config.yaml
n_layer: 12
d_model: 384
n_head: 2
n_kv_head: 1
head_dim: 128
d_mlp: 1024
vocab_size: 2048
activation: "swiglu"
norm: "rmsnorm"
norm_place: "pre"
norm_eps: 1e-06
positions: "rope"
rope_base: 10000.0
rope_fraction: 1.0
qk_norm: false
attn_scale: 0.0884
bias: "qkv"
tie_embeddings: true
parallel_block: false
init: "uniform"
init_std_qkv: 0.0223
init_std_o: 0.0
init_std_up: 0.0223
init_std_down: 0.0
optimizer: "adamw"
lr: 0.00137
beta1: 0.9
beta2: 0.98
weight_decay: 0.0
lr_head: 0.0105
grad_clip: 0.5
warmup_steps: 417
schedule: "wsd"
decay_fraction: 0.831
decay_shape: "linear"
final_lr_fraction: 0.0
batch_tokens: 262144
seq_len: 512
doc_mask: true
train_tokens: 899800000
steps: 3433
dataset: "wikipedia_en"
MLP neurons of a small language model. Each row is named by its layer, matrix (down: output weights) and neuron, and shows model dimensions 208-335. Each number is 128 + 24 x the weight over its row's rms, rounded and kept within 0 to 255. Numbers have three digits each. A neuron's up and down rows have the sign that makes its largest values positive.
Before each neuron's rows, "fires before" lists the tokens most often just after its 100 highest values on Wikipedia text that the model never trained on. A number after a token or word is its count.

fires before: " a" 23, "\n" 23, " an" 8, "il" 5
L7.down841:120131131173107088145136099131109116099108132126118132121099108135097164132160106146156092133120133064137111118141130137112159106055125165145089090122126155108118136090118138117136123155111130125137113098111132120113125072150095128124135106132101126162119175160136140154110115144143140141115107132099174094143143158167154153159166110114119151178089114109144142087126124161162104087115

fires before: "\n" 61, " The" 6
L6.down285:122150131135116139102146124081204145104136113110132110157139156131116118163140136150173127161177167141101115141121126127112125156159130153123120132139132149135139172135130146152098103115149111142130103117135135148109129121194165140101135107121171124146137127090139139104143130110205120101120097137154118113114120107146153136101118141123108178106137106078129121145162153097104170102165

fires before: "s" 47, "t" 9, "ve" 6, "ion" 4
L9.down25:098145125129100128158124141096068126095128092124105120138138127116143128000144118090140087135121139132129106121148127125126145172085093128140114078135172113143122096114153078129114110125165106147133158125115086092059137107120121137113115114122139142153111135123142125171155120122157113093103104134169113133156131150138109111177159166159130130080125145144129117157087148149106104117113

fires before: ";" 32, " |" 30, "in" 5, "," 5
L9.down280:139125142149160091139135125102143106116135128172139127116085156140147076145142151133127098145122143140151113113091112151164126133123116132161145131143118138129119101146147126144132115170127139160147137119125106117110114141137139131139171092101188089115118191130142109095131108096135088105097134122107100120139109077118126174159148148093092113114156128124111130144157127140089120168142

fires before: " |" 28, ";" 12, "ough" 7, "and" 5
L6.down470:121109101117172049131116132107164117129164111146116127146181140144161121094121108181110118091115140134165178093155163121126136140130089116115177131150135146146126091079124113155109141163117130156155157151156121122115140150124104138089184131116142123157143133125127132110109109137162127123148119134125146143137137122177124166151152167132070116177129127148101113097127082125104127104109

fires before: " of" 31, "==" 13, "s" 12, ":" 10, " in" 5, " |" 5
L8.down462:133070131170090121099135173167135141192127162139164153152144066127115132178117125166161141142166110132143144137110143134121111148084101132109135103143107121186141124149167101144110122125133126164114088153140122141148139127143135111089114105122170137142119108107130138106128141113109135150101147155128128145135105146132114102130105066130107122134120127142123118133153134133174087125166

fires before: " of" 24, "ic" 12, "y" 9, "ner" 7, "." 6
L7.down1010:140112127146119159148115159147100132140108134188156134117104130144089125198141132143112153110091081097149165120132109138137129120113104131167150083139144098140132143156119164157081179111129140134140122149110121142176096108112154137153132131132128128179117139158120109124144154084076118134131127141121083096142133107126122120140160138070142109155142168164095165152106136131151129108164

fires before: "s" 25, "et" 9, "t" 6, "em" 5, "li" 5, "ve" 5
L8.down542:112095143120129163124104142143077099131135124127106079115125157107138108108137140138140102154108098173176103146145103155114147129151112156152159157142157157158109113157117160083122156110139070144140128123106102148129114168126116099079156172126119108148119114131120153144120111145132167145126103178168094136122097082169118131162122118155077075132136130120099118099096122134137112100150

fires before: "," 40, " the" 11, " he" 8, " that" 6, "′" 5
L9.down44:144109158126142097179177095132176122138111092133171061146137149127148139255142138131127077159135122087126098147124169128121115140133134105117127180103114150141105120159126179142122131135138142154143103094122107135184115115125127137156124128118115110144138099123143106148104129124125117120144118161128130160146137143161136090159133133164173176118099145131129171127145164135126109100139

fires before: "s" 44, "t" 17, "d" 5
L9.down950:095158123125139143094124108107121126123128120107087122115126154151094105141143139146160177083115149133150132135083114098136141102179101144132148134158104096141154146109175116074132103141156123109132094149161100172109093131141173137140146146138128167128125166155071134143094135101133110126159129090132161113123145073098109083138122117160131131146158130124121130116128048131106144123098

fires before: "\n" 31, " |" 14, " is" 9, " and" 7, ":" 5, " was" 4
L4.down992:129144155119118187097118110166194152113147151134157100145133169137137090255113144138161134134132129104108105154104111129153133128103145170154078108168112124154105124154137098141122097123082140117090106099124156104126104147155131131123161105165123125102117128182089109123102117106136139121126145136069100133113100097140104090102131105157143113143099132159151132110114157125118143109161

fires before: "ci" 18, "und" 9, "ul" 9, "ft" 6, "d" 6, "li" 4
L7.down93:127125105078120152124115165103115111089114131137081156119142158166135136125152117102144094126122135142169119148105117138114133050152098126154165108113152101088121141144177156103139106084139094083134133097143127090146118087090107152132154146108135146109133090081118125125119143122115141078125146161185106164161127137145148097122125130139122115116108136080121148128131095123104121082111

fires before: "s" 52, "tten" 5, "ting" 4, "e" 4
L9.down584:129151130126108121148107140132108155123124147104108106117130176082125139134131114118139107115128120143108116095142148090116097141103119139098101111112152135126112078137153119097176161120161119143093181155172095136143143163139088120165137124143099131113102075089119110108152095156111145168132095079131135125132143065156109122149126166101160139140128140134114111137123163142155130113116

fires before: "\n" 68, "ot" 8
L4.down272:151138120160133115130119109137127153144124069112110150096163090111141164189153086101154135142153119093116180103131146125169125153138132132102140106096132113112106121131111114123137106124164110116146127169100135172092112149145099164134188161098109137113088129113137115114086157129198143132136124142170114117149132127121109107161114119106117113120116095120183113144145144144142130091147

fires before: " |" 59, "\n" 7, ")" 6, " (" 6, "," 4
L7.down383:179138126124106122133135124119152130124170165133122158103138086159136122131106139137124155160145123088094096086170125157121137143122091148144133134126178142116156109111126150157146142141177125143130129102117176122159154169129143127150141110096152095177084161126128158140122149107126103117108160130104157142104133155145146114097149134100073157087164097119116165158152116160103131172133

fires before: "\n" 81
L9.down318:130097124136094129092118118109151135075116127131110140162120115158098130085114149147130123107088096162102118144139096077133157128163121115092173123147103143149121107126131115105152107120133167191168137110106086110149141149117119142127108167191096124127108146106145149116164082156144099116123148122128078156119079080095116121144143126162104085108108139184133156160097125132121103119128

fires before: "ci" 14, "ul" 11, "und" 11, "li" 6, "ph" 5, "ft" 4
L4.down159:116136124163116137125114101074143102128094093132062134138162156106105167042154140130122148121144152144135142160160123143150145120170120130138165146095116134140117093140124134101128124115160098134121112118107121136120098134134111137118106145114090135133202131148127119136130133076141150141084097114142169138165164118144144131158134131144083137146125169137087155109099130129134129098129

fires before: "\n" 79, "ice" 7
L7.down610:135166137106097164107111104123123117122114159095153127121113174152136155159175126143176104098083153124141105145141138141136126117185125149134124131135159129152101133160171124139136144117138089125123148122110092144150091113134173088127127145093112101137135122095079123107148126101179137095136151075123141087087159122090106148155140119166145118115140127119131172122176098141136096142143

fires before: " the" 24, " a" 16, " to" 9, " " 4, " an" 4
L9.down560:110106115119123117136143094092200123106147114170154134113143148120113126255107137140126122092098130116141138099151130125104136126163113114142130127121130128099113138144127140145143134177118128124142116098147097118149159101108159130133137183113119129158094130153107146055138154149126148152146170121124188131098112122097126084143163111103151126147145150160103158117144111149125159120122

fires before: "\n" 22, " in" 10, " to" 7, "er" 7, " by" 4
L7.down130:151133181172117132140097111136100117125132154109165118119129155116139132183148131123145149152124094118149141126099136132119091118128088120108084159129150106095130134108169121116115113141143163149141099099116061169153128123108132134164099157125151153120113120128134182173155129096189165118117112123113134137102112153118146121037118117154135148126134106164148114101133132114110147157135

fires before: "s" 45, "k" 6, "ion" 4
L9.down497:139188142116125180106174134131092109115119138144115116129113120124158092066124173094095107186110139139107114152152167134124116110130126130079168115133159105136140091134134100116100166119133094165079089162142130171111123148158137125117139100166136114139140161153086141133129179098153127174151082149161115093118122123110167161117123079113101139092151116147113129152113145121119131082094

fires before: " |" 42, "|" 18, "\n" 5, " 0" 5
L9.down838:059117132132129106108142133113142117125158151123151112089102100117093143137117160141120126172168117129129131170150165120088102118176167139123143124118123105131137075127119115142161149116122101138143152114116090134142102112133076143125151116136153113111187130124131105136075123152131153113136169126111162124145161117097128120118151147109126112099081117142157130128147167134162129118094

fires before: "ed" 31, "d" 15, "s" 10, "ing" 10, "ence" 6
L7.down560:139137174132105145129124087146139118141145139065148095160130156133092101187181108130120172125123135148124123098094114091107138093159113135140161114138135103168160091149175137119125074092089081132128159135196091137136125116145099136159134129129131126149131144149119133089135099160082073136143092182128107098134121148152145140127129102165129119118146127105143137096127101111147156174098

fires before: " |" 72, "–" 10
L6.down72:142177161178142148137126150105123149141126111128120125163142102130092124178101147128060109136105152134155132145139080128140150128123108142115166167096110120115148121125082105128124113120144138168101119121098134147164158113106172118110137137124087103126165114199105131131079110163094133149139113091127145105140119146105113091162108118141150117105105125128152079101121137089139097163169

fires before: "\n" 46, " 19" 11, " the" 5, "s" 4
L7.down757:113114128114134130152138097096184152130103173106128121155117173105138094134179097141158136140147141128142122157132164119111138176149148103099125116061124141123133130144138097197131127138086127138162126119141150149087142156122094127149128098125133150106106141152071116127129153106110141048142085151136154126083119105128138165139117127117141145144084134159119114096117112111156139098148

fires before: "ed" 21, " the" 11, " in" 10, "s" 8, " his" 5, " to" 4
L8.down299:132130120117100129143088107164180097097127138109141127200159078140131127162172101122127105090160101096144128179130111082149134131120116159124149114152155123183090103138128120143121141127091131140165174126090144154127145148123177133168112144116131166133148145141087093130155125145109109115090098155141133150179094107100143108141096145092071125104166157097178125149143117147125121072121

fires before: "s" 48, "==" 5, "." 4, "al" 4, " " 4
L9.down142:089116128111130101167166158120123080129120129140164115141148144095086127209162140115219124102120145109141156137178155179102132140107150143138128113146125137124090115136113133140128096161116143107084127088134162152148127153101127099072133123135166158131076096087114128123119116101089137153122174119112129081136122137132120164176127157163086153146176101153115122133116105090079166124142

fires before: "s" 29, "," 11, " of" 6, " |" 6, "." 5, "'" 4
L7.down202:097127147094156158100118126141100137171110095130105123126139102189149124160133133125134158095143106083140144138106118147138113120150103127116146167117127117141168145157124089169134166149123111170083146115144060152138109138125125134107111121090133118138168186163118104133121153137116109091142116107078149146133106150138126171140180118091114099152168146115125174147117190181143125111168

fires before: " the" 37, " 19" 7, " a" 5, " this" 4, " his" 4
L4.down98:123139142161159171154111129136192176146125122156142144115074155121094110217135138131130140154115129150124143144144119084156148145176132078135157127128116151078119141110117180116149119133126116144128116140130075180135113124113164148133086153099127139137103117163124136135101112149153116128103121117114070119116108123129096138152161110156129093174131139152122103130119150113144122151115

fires before: " |" 37, "." 16, "y" 5
L9.down952:127135151156107130130111142117139181116149168102122147137075110146131114198148094119111145115138099092142119144129109100073133102108142154135187113119161159146132133091132181140140104106186123164153108096123131160116129114133109098129157116139153088102131109091113108135188083115157132145117156095146140107103125124126095122098108153122117132152150133114146125121158137112191150102138

fires before: "-" 52, "\n" 10, " |" 4
L6.down881:146166122148148158139148144129157095160119162113135124133114112120132124178154130143112079131141123110101115114167125130100099113106150129166133155149115109124138136096132147092108126093160139147112132127117112153165129148117137087165120131124104135130179105145099103189137160169142140099145112118147117094167137149118111100122098114112164177110094101114143145144128136131159149112150

fires before: "\n" 100
L4.down109:101092164135116103138140105117107117122136116088141142141101139141131153139110132151114123120144156162151130112138133100090147130110170106131148093114117112173147125099143144107162121124168119119130122127098101134142102105119116147105171137187143101116079108125154133137128132174138134119146142130121115105135158140145144093107158156155149124137069116120121179112117103121134126088146

fires before: "-" 48, "\n" 16, " " 15
L6.down621:139150156122120115118083123133197096130137163166145123138142149160136107170109142132119173138125187102122094164132083166133133168132111150194114149155126128143130088125105116102082139147158110107117125118159136080097112095135147096113134110125117113127138109129131150123139129158142163162154054103080128136173153140158145143080171128116087134125133173120135137118136115073137160110091

fires before: "\n" 93
L9.down982:103119095104142131107102127134150144106143118117125119118123115149150127184132131137136106157139129128112163135090099123115151179145096123107125128151122125169084126156158106172097108124136120102122122160123127194089069166172160127133129133097127150147101090157125143132175142147170135119135106133145186149118144114127146141136141144118130159122092093120114087130124101128101128094100

fires before: "ci" 23, "und" 10, "ft" 6, "ul" 6, "li" 5
L4.down233:124111141134139111192131130124182104126112108118106156129184135141145164087148134127125125145094165118148116105117128151060092103177086121107153141117167125106144125117138112077117147156163124123105174124117116103093134131160099091129122123119103126093131147136129102116176126122145150160106144091162154130136135093151133106154146131104143103168127130099119139081096112140096137135172

fires before: " the" 30, " a" 21, "ed" 9
L9.down764:118129135133124135160104147112192120144113117118115123136154135097104092226102159136126118128114122143140100083097145118107121097091113093153109150143140110147124127145116169076179132114158174138186142093126097153119084140157165122113131111140125132178162131159133104115174137132157094125121122137144140106162184124129110112131159130140150146133121124126107117139144129113122135135135

fires before: "\n" 78, " " 11
L8.down727:176127102135115143104105129115163102131111153112134114111109151087096158183183143167131153129128129100111106101147109095119063087201108123134149138115117104155089133097140125111123133146164096157139109100133120179088158136193095117100169085151147086118154138132114104127114151131128177122123144138124146140143146125069099122126091122146116145115079151127088097137086084104133103108096

fires before: "|" 53, " |" 16, "\n" 9, "port" 4
L9.down62:091100147098103130117125124118148116126166095107145122106119139087094157093120139132119148138157119145124117094111129142133123118129156154124140118165071164125132117096135157138175110112148099105160157157134099086127120129169111159140123113154152131110125129169114110112107065117102145163160156089073124140121159167088153105123123108115123100176129140162178140149125170143148126158150